config.toml
num_hidden_layers = 8
num_key_value_heads = 6
norm_eps = 1e-05
rope_theta = 9470.0
attn_scale = 0.125
tie_word_embeddings = false
init_std_o = 0.0
optimizer = "ademamix"
learning_rate = 0.000176
lr_mult_qkv = 0.4
max_grad_norm = 1.0
decay_fraction = 1.0
final_lr_fraction = 0.1
dataset = "wikipedia_en"
MLP neurons of a small language model. Each row is named by its layer, matrix (gate and up: input weights; down: output weights) and neuron, and shows model dimensions 320-511. Each number is 500 + 40 x the weight over its row's rms, rounded and kept within 0 to 999. Numbers have three digits each. A neuron's up and down rows have the sign that makes its largest values positive.
A block is one neuron, or neurons of one layer that tend to fire together. After each block is what it responds to, as a language model described it from the Wikipedia text at the highest values.

L4.gate712:466536533443442468545529375470549541504481489480548476473553519437528542500486472563532460400521550588511458520487500485559542528515475465506545519477504486467532507468506564508506593474416532527525438536534449532480520450442478495494453554521445558550429514425438470566464431511469479427516461444459496524493474544453547386503502583463495520391505499468454508555560482484565463466517499535497541503449589486501552515514507481492465561440573493469480490444518457568545519551502524550522445552503645495454581530481530529449474453536523471482497419516535569509589558546515579496
L4.up712:515477532542537512454559515515498461556443454587485416459545501500543541518474508479418480396538569484466456585502477465449494445475493524483496436441528540518483481465563539494524531485487516558466469482525439471462431467543464486534458548453472490532549496515440472447455405445497531418528550489548484488558469541522555464485460470438521526499582494442560577653505558511537547527551521512426510527495523459502464479463477450513507501436487434439502438486557513442504522518454484532575499515531509518582467432538486498500497539468509507543442478490490435493459484500541430478
L4.down712:418506504499478501557494464506449496484440561483538516509465496534494518491494574526590528547481525573481510455505540496566546475512500440522493493510490450505565547535473582508480464513507495449477540473514517471464498572442530482514477487460514459479416533421469458538563445516498473525403495489440528487454466492533477499466511545483498496520516475472432426482537436399492516507467501493503545496545480535435511525497503553494415442494579568478569486470495521511487524540495496528525431515455541544501551562481525554470464502519480523457495420481539516476520473525441571469
L4.gate1116:458470566426486447495463467490507484500481490493579494493599467469437513480517434542503514541510522573518551479415449519497494477502443492536495488512488487480500418421481511515464563538471542539457491506519449526508503500524528426492479555463523593505518418464513512547554508503465553512511508501488444461543484586520516441509498534463507530457481556417551488507484500446487537534467528538509578489464567499478465474529510544432543510482445501561435470435462510542475538485519574496515487492517400566502496548469509461507475502463491460646579429511505584556544503523480501537
L4.up1116:526458460543483463476457520429496540568528483522540518530490510520477402503520502450486563396454489444484430512460453473431481476508511542546447409452444480477572439496591545468513454389474491504475464568557555428428520444546478528496501476505446502521518503544549504510532435501501433469448551597501561464487534506460516547497462457538483521521462506538540499529507462502511550602574499508490577467475515513529450500555546451463574511461462522546517500457560406481452528500534492566496428434576542511505551486556394496545428518532560528441519444492455467566557470491530449490
L4.down1116:522509552455515534549519522539516472536517522408494474472535525534507535455439463558486446573598458574536526490538507449562499520513517454568488451500514552470514534586459507482516522538501559503503523393498484512498469532495539504507458525438533514448526530492443538474531524535552552524491590457528475524525460436480498427481454505492561494496484503437520443507473519490554453476455454525547465593575510565547507499532475447510538493476513523515496501554482500532545594529477525490518520579502469488472479543482534456481496431593447427554548490557475521456431468474475479515
L4.gate1452:516492427495480514564507453492421467488532559510559498481462496468511570519505492528539511485545474531476489530510520522554520439504470412519465522557474440478452591497538513528505515521493491457429496544469502454496446501504424535474521499449491532514476496421442449481509422436504528481488567493476497511528480479435565554551492519511456490486560452480454450480428454485559570492540504496444546525487595502523532496460500504451515543492520522477560538407487500532424508557450523501501522493533461517466478495495522584408447521492545502529532469552508468511498501525516441481
L4.up1452:508483487504524475535437451531468491514576492512533553442528475530495464498525470493521516488516504505454491426530539451469520522522474467552516473493463492509501494468534557501532556423458484523488503444484514515443529444494553504553559479461547528523462581423508479508541464537467494520509444520493503509486486474470474477489459520519585534443484548465484455443502500398570498520527535391552492477485570445603502528410522450532496665498537440447428508453593540575552461592486475480511414490522450506487553463528504589503492520560489519420541488506501489527508577490476453488
L4.down1452:469531535523533466481503497500470506493466508563431460484473560470546505588443462479511435468524493506549549541515482462547458502473492468488486558534536480468570435503471533497519463535560448536534474504498517459475490510463479545446481493519466509453485464526490443527589497504474497515515521528524469555502519526523529434469515484512531476519448455503467518532512560501519460581488410523531504495504500483458517490508442491479468442551369468552475457567491534523500546483519531517504407510479461550600436502483464521537527442497564478474449521452518490446540471523481414483
L4.gate1700:474538490545491496501516471464496455558446494476491521498525452488481535424494546553482515400506507491575520509518451506514469450494447494473462530553517516427486506462526458478440501534453572468516456490551546480493520515559426553502507534447491514517478491420441500562529447564561488522455526492433568495540490447490512444473488564447509524550525539498449483591526570523589521506556586485544537493489522507488454473485449462547456513468611444490526394446485527488521568451486501469537443572553535513484489499441460535530544518448485575490489547484468535570465490541460500535
L4.up1700:469532535546565512471471455538509540427486372562479544513501439530506579500421524453500519512480562548467513483556558491495498555511457499516550538580518427508544543549618491512477532532500538502515529457446492420478518550471432515425504520500536498453457471400539509535510489556538498501553445431467552566460448477500560474510500495487510508606474505524460502483431535506491576526497474452542495486430576450509499471478410521540474591523517504555517503504427486488575489529540446494469498547515522471529471445480518492503444455539444499463498562515447422516551412499479559484
L4.down1700:510531509467541486452502547536479454433533602549479486515536631526557438490470329593522548532467507480421459507481453511517591525474505496493520445475494513488449482574574551481456433444480487560514514528471492473501527474439495454449517444467450523506490569501455486488512443481503454428419544518485441485464498526521463473532498490477528518467540435505532554529507461433554576547493505506449522528443565559500553519535517525495510537522523486487473487530613487538525497499436527525460531483461477444574443494471479512484493489512532524494589412433508467511464530553469530516
Preposition "on" before dates

L3.gate405:499487475481506446510557487481525547559533516554468486489484584488534472526465499541527510566521514471544505475494458500450498441513407484526443536504492500457517546498526488401519474578485463517495567511491492470517500479548488537505482459553534484538489546461516432604531466605474438517498478468555546510513508453507537455501575555493491536538500468517492560520519527467507481511501566459487485511493490511531523451533444490517475470456608439456485411481539474478432456462534481535465492455422502469460481561574536525458456579491505498520538500535536423493514434474554549466
L3.up405:540430451449480475494447588492507503467563567502516502479535576519523536496462564507554492498549501519556546558484536535515433518476568611512448468460520489501501541468476487544490497496431489536497516427567525451514496494490519588501525469478537461506501498547468505472464501450506498565506473509488545547513482550574435542528452496474482492511472521574516504425486529441531486499543519511458500494469599542494477526526472512481503540481557548492436472543498503484534469549500494516435535463486561496391430472477490534514527552481481513473556509470548531494461530406537506522
L3.down405:496539553490504534469547448517484503514462481487492505505453428453518463500524436499485527529520498479459480513476494476492534485501408451492571546523488531521460506487484488505497480525558501493541504596446494583436523456529487445518465526554502576450503465493524442513515517561512504465529523491562507518515498419404570473485558516547534478526522541447470526569520551522471501492476487525543502524527461418507531489460468436503547488500499415521470502443498496497485496447505440444510473458487497486583501530466504476505476476540508522572435538559432514495498447500519536525
L3.gate510:500506469499543491569601475493527554503499439547492487512472539525579549509496464520494471528530560526488580488539522506476516552492442481565415488514562484528404517518520424483502462573534459525505490503505553473519517496575498485433489575556543469529480474504461478523478493494549566498455518592521565531462475564479481551495515533474470476484508538513497542469472465480484495480546540576462407449519504502480507502470429467511578500439542528478504503498427447508514476509435468442456500453436489544518516535528461475520491515446555554539459466491464438438447454476508506466
L3.up510:502555479408529483549506503418469481452433488472497470542453487428563513493503472566448497482387493532480484536475495512534495517495484448477538467525501444504501427478479503465453543459591465484548497483499499507469440550525482575546437509507589430559507526512482503489569492523467530563494485490476525495518528487513545530489549547444519543478559509490507558473543505469509507481453502458523434491450573492529503508488546526425484507522471583472540471503558513441477550437547516522467546465502543523486451572389438448529485511421464559512508549486482497499467530457521508397
L3.down510:530463463532422495507510480536502534531523503480552545460472514505535467566478511464484494596485475436493481510461488544554509532655537564440516509494452443542431602599515510530493469470499540514422524506581481559544563438494593423453512475519463485500453504505510453511413521463463514489556469467502491512501440443527531450570439521510474458506509565473529497466482468424482470495472575539537474458452478483503534573462541495533455496564480500445417507481490480543533453543544496410477432466431431523496450477435542554468498449489500418528473526487529519546499466470523515503
L3.gate718:518470483473486454450558467537546510546565544465473501481511549552474483466501526560498465449491469426547508526444517519491532475499531479527453544427516438514362404463561488538519469565504556496516498492433534499494520554576540492548480500487490505535512521450503539473487503557466521454526489535501530444587493516487461562512461524541522502532473430555531424454431523438571469522427515452518513539534550580459562455482518485523465446426478512487446494437546500496500524515551470458432522508503554581453540458503482454451501540489541490506538528577474625476498499490586428523
L3.up718:547491481498526487528499484522518518495532451432502475452544498478560564534460480545505461533496542520510480484491503470423485541525468521515563540506481411509467438500492426497530443500498444501500472495582512478509444555582495504406432477544486503495505476539478440549535434550520496471519549453464512503520523473454550470498473541513549457475511547565505546582490523520448463522460546515500515479538599467504509545506438437478494491501499511497430541444488524474481556546538514458514509473475443514467468515513480521512516519483487509471497500527536519476457426482490469511
L3.down718:496429449514484440480568497537545474543467536512459597490433520458555454519449536580514484526495460475453523524518499543446555483496492517490532523464503464566483513515550484563439492500480515494478518508489499495501510523491515561479478430559595471524495500483539460512477537471533490408485507480490514531496526496476490482511421442575535423515509474485476495537438499465424529548498552491488541504408473499481498544558524475549520430456530499472472492490540454566505492446600486497534516493447490517540463533460538531478472488482519502514497507523528476506411474450488477447
L3.gate1457:409482526537543389492511569453532545535486459477554527541497463568517481483530482482487467516553433466513432492500540483475525501528553583503486448488544511448478483412522461503510543479549478537546491415566581500483564542541447546518503469449543551489474496491478506548488552494527488461432525552522548504532458498531404462499513466496444495535484485516491570491520570506565460449457555492457529505554479523503514430602503538552516466457533521503486504461502530454548536494538439470423458551468515517483456518569505515471540514489549504545559434494509561442426493478643535525
L3.up1457:519483524518485528511550588522490488499398473501521465448500518501499486548490535606519490530496551556500503532488466553498498553484452498581506512481498474427550496466565523467534527515579533493480509496475454500509544504569515544507388478498530475544546543542506481494458433577471546524556463556557424434453443499525493528530531484512482463462505509546476550472470499490492492502422483438507468540497561566528488459565411424535493494456489531496480507527487468414522457397532462428499491509462452481506424478491512455453564523502457539464570470500507457490483476478564532429
L3.down1457:484553448532462562560502473518431559487494528532509529498547550495503502493479523511479485483435578440434514476560431534442513511441513447525463529487429521515526599461449541507515466488511507474453454530481474486465487528479543503515556588508502470460578492529462468499493514477427488504616512490510517448485520541500543522464511435429519515508541476559438461501524474488397506485535474497542540510486483446449496504462476480476470534527471518542479471548473451509417478544516488516559520465547485515528555470452493525507466448526484589443468518575560532521462574527439495477
Name-completing word pieces

L5.gate492:486506511488552469467591484496540449541502480509521409504518492510551591520453493545504483548465594434472484505499477499437490482503498472526531459499472473498422388473579466474497493545504507529464496469534486534455475445561462516500454439503510460442474507546494501557544430550582478570459449522581572477502509518584498458487461488486493496397505476409497532462513531481500482486459529552535489479488632550375487562465534523502483482396516506461433537507540540502464491458531543476495457491483484493504484581467495468486500485470505528510412525540506494446493465491538552458
L5.up492:432538492460493498594486481524532493511470567488480502571460489639478557514522452516518442489461505523521543573541508491482551511477527585526508476464482446528416460439540491464467504545567543510460523540548508468480491453489536492503460510508536511554448511506495555509474511473555567467538437516488564503469495522586440558518465476563517471472530491482511481507432510442441523428429485491458469481385490533473513490461554520506512527484450491522530504523567573450473550491470597553401485497494450461517464439442427512503528494477536525475451526482456453530436505463571466370
L5.down492:429482526593481441481552497503494458505428458452519565472499512492489563509461499511484497490507451484481482493435562433514421476617502497443549517439527447493444474466547479512541498547444518468512530495560469455555473545516477450532521409507521452529434500456500500475527500493528496542538429496476501475481483494525482524452489574517523506425469512439544521526501490500532500508517527591491488412457551466603461409502548510569391494492535527543371489468463546517473440495540541477542459539401509507502525544485474511569491496504479554539570529470452518524570507521542480497
Inner words of proper names

L5.gate140:462433529567522486515547494434382461537518511519490484478533460484535517475411460523421474381546494498442571550533482517453472541520448446423499507527455492522486403506584508512526519518500524571497467493552446527451493554411448476479476511450459483511478448513482513493551429527514534498535504488471526542457434557486501537505529581533545594478496490390466474474554521417515479429511516501525529472387617467529499460503468476502481447443470511482425492471492474526506486515522522560505414517468513544549430474479533488486468490505502481578467557515515460566533519561481469506
L5.up140:472549485499509482527486527483504465401451486509501446471502548499521463455465488468449438493523495550495478536490528585482526440500452547507454462475533506554537452520521481469582415530509492514491547516616512451471467558475459530496535528462492412423495475558453548523349528443560563490471453436501505563465463558496492497500487520563560526607480489547476560529464551513456511508464486507590464415506459469505488518510514454558536589583450507495473562429475506490474515589479528415518514540565528525491458486443535443534519442522533488498485551516523534453503555436510467516
L5.down140:574487524473565450476477433465473537456547430457551470492495481520534509446470474552460489519506482556473431507424529461471530428639496486433486472458540490580525462570478587443542471502524440494479509491492510435462502488485494534494411433456481551509516500448541439496495520526481474555477520454580470534517458437478492525498482475486489545471572505470496486504516475471499497551508504536520512526517533449541462495501508499523470494513528578503465446511452433549501515435472494530490513512447586463575476478539466553455520547535436474500514472511546552540473455551491514489
Sentence-start transitions

L3.gate761:517483485462478491506525472507529533555515526521521561462466467441490451490543553505434490459490529543463448504477467497502497493464479386552445543492468489466492313513480502442560559527505477596465472610522517431436534480506512429598424509494449506507485493482499503516525423488465496500505451502485489505512490475516563520498535503497474560492494576468483452482530470428423473489487521477540469461466499549528501441524524547461491548404546533508527496400446571496447533541448548500535469527493525443479536481450440510512463480536481452487503490481465537537540443479534519461
L3.up761:514448500508480520468558518435555445514418519519529550457510503526474516541504477481509489486540466495442491503521465497577551518485519508495519354436548499524427559541441598503574447426509499560503452564477549458495480503476468563559571514499494498469444536488441545472457586469538481523510474436452496499398569590532501480440484476515543503418487532514463499625509487538502557501538470501483528542545503518488527521461535407539490505472498517478515555540506498531581554589421448492506522480519552492471479514542539507511503507482544529421565390517483510530483535512521504523
L3.down761:533534445467482534542504544468471518525572487534459504480509420513519473506529530522421471516491516562473495451465511509444440546462478477534501548543511477473513437584481376446452540529530496550503531540536529441424490489485489464425428538488487502470469519546504502549519399542481502503474459621490494499468410506516505521540485532465476543474491498507479463389519507471454497443536531501489469413480451533515453503535487591519491449534476512473559404436474521506433523529447557523478481474449497444551530476446454452451533514451480451487442529467492473503549473546528438494
L3.gate816:536472511478448545505531515459527565476475530523513488488511484513476543483448543441502477479586493531531485557538506477525517508509521529442518419549593570539497435469445494459455525517499574473493483445494496445540533545574459477567551535402506490555489493536505412471464483549427522474467493466448502518496517562584529464554498504549544515494452506664515542511524434424513453467474409485462438483470478535541494580544508445514491562515482510498530501406544496491430518487484478509505511471519550488497529541477520507492510442507529413488549461556493509479521441443524493468
L3.up816:435477460446524482551465556479525509479505543546603520466502528526422519537559548500454461505562533479539488510501515519487506509488415521458482540507559538523489505525543485424527419566493527496547495454568474442468525487500463495494547530509515556498487508586496462506464485546454440483473563449478500433479503543492523426537495492520460502575463478643521546518571416528545497530520457461503434533495435511460417495490488403518500471494494551539599443520480536483479519478493494592555408521618513494475622509544536586517516461505468491429509477481473541488546511502483522538
L3.down816:414545539544522466506444451514493416485496543516507499533498586547540528549486411527494542514475513488581489448478483515485453524458434497549447513535402496493444551562534493537526455531531523501478504446550496529486524463459452517407468497549493537479539507517469607570498464434518482529484585522506530450478491487440479473487529594461510479479524410490510511498440489529547608605520458536466547485488507531444438498427433449536543419518465547557549491520496557524444513464477492533489416523577441496572504553527432488450568496504513515537453488442458486577487536478431542577
L3.gate1417:524491508501552473452494532458454520454450488562432547450527471498573482526489531405472489565510455470405516558464463509426468504515455491489558511514476517496554524525547462501476473492495488520472489600428485466503589515484437441494493444493457444497496496518499520462500469422574481518446543477554596479450492434495550467480458468491544565555569463537486529495450507536547513531590555483534510503549542391587541547487480432466457463519435546554535531564512520431518482457506534476510507489430499508493464515603528508509472535455430476502526554503489475491398467558497399486
L3.up1417:471544492497509567537553515507501489440411476497509487539537532540469508514523474468437542501551532467462561619454481543557482487505492455500499432446504576468513596442515473475508511582513534517537461538446488493471502462537517532457471502486517485529519511586493575461478485477496491564480530524520490420434523559518401480512499415455610508524513495468484532497506502500463511466475485511526501468448433522441474549483475474476474511522439530457516601403496423411513541524484505646521457548525517496439520524472436525541501501476535489497487507531487473514479462524508478483
L3.down1417:467460503497464490459435483472472527526582531497516497556581480520560499476465493489518465484444550506449455572449475411517491503654509533536651526554495455465480494580532569491439465435568495442506525510477570501484468487485484516523570474472515540425461518472527532556545563527493515469510523534463535503518502420557562533462500518450441473501523498531550464503514481474524504477558513463498523470529554486563528445541485442499513490456515423640555406605477560528502461485421518486488476456552528495527476461529506531407516529524432574470515503385497537558525595509495561579
L3.gate1682:477535521540503487372501516491433507525505500549474537509498531540542502494527583497465474478517469442448447465505518479500531476457437500535490487497486551520540516527487483466511552452515508521451501567477526470454583531451446498473551444479477500467485504487515491454486506430485474433478446519460547476472632503484475513532559432525586490509488542542469518478459543434503494518545555469460415515496494502559487564503488446468487475457508493548552561476470507467523471503478478468490521493499563460467519477499496524508432507510504415355494490538499462470537504498524471434
L3.up1682:467550549521458515517510437500539474518541536490442491523466570508551554537535542518477485474551483579511502512506501499519579514476551493435430528493435492468521511504469499516525491494541505551487482473471452365531504578553498496508519440472547548512464383465469497465477446501557490537547518452458437550470520507500513474500508504477585483561534554433494455516422494503459513527491477492577499487471454404480500460534559449476510559470506532503467516538501517503494515542485508478503482482461517514492479540523507511545470526470464488450529397490541476540516578548481466486
L3.down1682:535547503515414509516506492491500464536529451470496450459460500471468469511522481513494473504527537544523544571486473579524438469568508488529435531485436438504504552466574508517513468547500536454504435496527506557499494482402483469515503551448513495473462429510507485545451442537415529499537436532459569497503466505441527468543476575515560466571512520394514429455473495534489502511504472557532531472572494389474466467534480476500497493525550550443448453534470489589441464464452491525471389574472464474461518508444514610546503481519518488499459474466531495508465512444448554543
Locative/temporal "on" and "in"

L4.gate73:476514465587519511477491475592529445555508401512470513520411515481527548483398548457527486558554513440544499483468502512587503482525599460508523547535488417465525483489549434609466573492488520485497539551489522490546466566562511459507500503497525525526480493506464507515487427572544488526599430489449509548522426479531468577538523526558431493518482505453541503410412507486509519516419453541516466450501517497473483518438534532520531503572501490462445489485581538504506474527562475476421548547454476457490450567462552485474475504532492490528492473463552459438521485503539496428
L4.up73:573451584405444420505486515427452577519546552521440579544512496495565479526529493571452511467461518543391450469502489530359490532515453548548508454466538480521506466452454478392464429411481457535477509554520491490537511455438546533554524422492468514510539527442535547508557518534482468445346542570545543474573471484517542441544483515499483579431476506470482490542527459446595410468518548495496490540527527538570507454560435471513543488453476440569496477506480454494512462469445502529539432453501548549500502493517433499509520583587496505442453542498483471517517485483512470484
L4.down73:434550419525539536515501501588575434540450456547449446467489524426539523521502508455538538556461516445572533494524511429609519428452554430489550550539405441497499503530565435613540555463531472486529488565545463516512499553535545466452470517520437567506466548514453457521485463513493514568610457472477496489493471477549389495517493492484407476520504540457449591451471578540489522508420485471525487454501518484415491457423538497477442499507492527503431481488567503529474487495511490483452543531473475507473480497477539528518432444474481501569478529505507469533512509488575534524
L4.gate562:504524513478485493538524468503510443563557541515478496640447513427502522561449456537487545567466500485542471525485571549491491529482453530491490562474475438540498451461478459514492532466493438541494446537555490457502484485580561559561472429450456556538460539525496502396501435488522452492510496512512482514530471520547513525399487535550537545371475508524550500483440482509454502509567463515573507463451561465471515491485543493498518495522496469499493536493631529600496531442535526494472485491548504575538433544488461487515485510489535583550525481473521477492557516521547529550
L4.up562:526468551524492487434543491506492464526481462478521504412449507478491464500453542453470565445488504531498525524484475433449498524545500423518603433521474503462609419511503415539520485440467470488504458484503522497451464561505488491478522519514469472479476510514511501488488459531427484538458475502512499509525473507500540549534541467496510506478513540446585556451513477449530503530521491466478382513449490540499546567473575530495556513504502488522498493399497467516459541507521580576473468539488417540519523509499446482588546418533499484438459555483456461516543462528500448489
L4.down562:509498477602516503537553553507527483541468545457464508473516432526479489503530483484505382491536468473464565562567473594562459428489565468479449567523488509419547559458465494519563489537543506545458521526521508509530437453442470403473511519418519450552500474420578596515532476458493566531541483491513501488477588405554579474540486548529474536528505498565395502532542513471532498502495507514493536453525515497473439503507469512516489498495517554493550524465430495494521468510479452496505574534488467464507508496452537573433458509472478529527561544535488553449497433488475531461
L4.gate1269:466500457502444460515518519500492515499468475539424501540474462481559494464455479596461567517561496569497523519456439485506506491561474521506506497477432512429546453511548482491446514517460443463566573542475458510499463496544437526517529528552458543495575400457472444583591478522520452493509471536522581515559430517483461446467475525488425551439522531475461526463507450447496503488493448519462495515453471506495550447517490517513513548494502465429359476518538513531486434534538510459473493513506493468439457528443504455470484468506495534563485448479600448487457468510557552490
L4.up1269:534500551492516464577524491498488477432465474525413518532451492497582456533413536543449468579437509529459467542543470518501455488500548475515561525481510481554421575568545529394451544465512568560477585504491500461431415551454497523522531501596467456478456487538523509428503519488587433480509518538546492487507456506522511519461508457498480476453552420513513498457479583534516567446550459491559512505460545454521522497535570478466532535514519462476512498501538492508542500509518491512513492468475422587541490499561494490493512467521517476483526468490542466530464441506529471422
L4.down1269:535490483494440546503473435435569509533499536556500543531465507500492460441547460541507529443554484523456489498478488571499465507343440497495447499469479504408513446492513492587556489547531485557607424597429459476538560473535494457515525539452566497478571492547492454537606509507477543555534502500485554470499537565499541468497500532492485585487468562528453501548532492433475452499552554542510520469548529463521490522435521505497488523461514525471493444523505532537423503540458567480520490537464530451474435477398542417469489461540477541552480481454521521556510537539493559491
L4.gate1434:513543528516582501476620513506484433470442435531511473507470462444456483534443539525475499481518478484540499548517478402437468466517586500484528537510538485545535477475472475499439544528462472504497504565444516493482455538547465432492501523441488490509453466567478528472500459511543507599488415427492562543513419537472524461443491489483564456467468506530539512490464549432466492461471474464497517532420536484484488538500626552477541501498508518498445515483501547500486509457499569503496580525489474526421475571459500482485498516430465532555479522446514464472529518559508516541
L4.up1434:439538548525497485442436557457565481545519519512469536531511525543513516480514490498486495540510467533492474440497452444415581431498491557507524544499475514490510499566534474468507543424536463506529471502522502555403517459529470468550491496522455535571491540468481497480451503543591520488492521450500484462541482454428438554440490488528451511476504474493560460471507415459567485366522534516537475517493478509497558480504535559518600490532472427542445479464505536526462460482532519431486557444506489510407452523507478509460489505530449449475525468457544503483538455501577587557
L4.down1434:486442567533526470538568449456506449537475553415500509559538459442506476492529585584523502467569438484470493542497475624492479389524509498553481510512488546443455521513500513552472566539485507457501515509613490507523513506471530570436472487506464467477494482463482530498606542493556504511467490430475505485462513526551543481457436445453565543485427481538461494568445506458520470397538539466539514444445514463464437550497484461487522532481446481527572520460473552551596547449481505542519474481473446490521560546537461505536538508527474502472523561487438503393470493519520508495
Inside multi-word proper names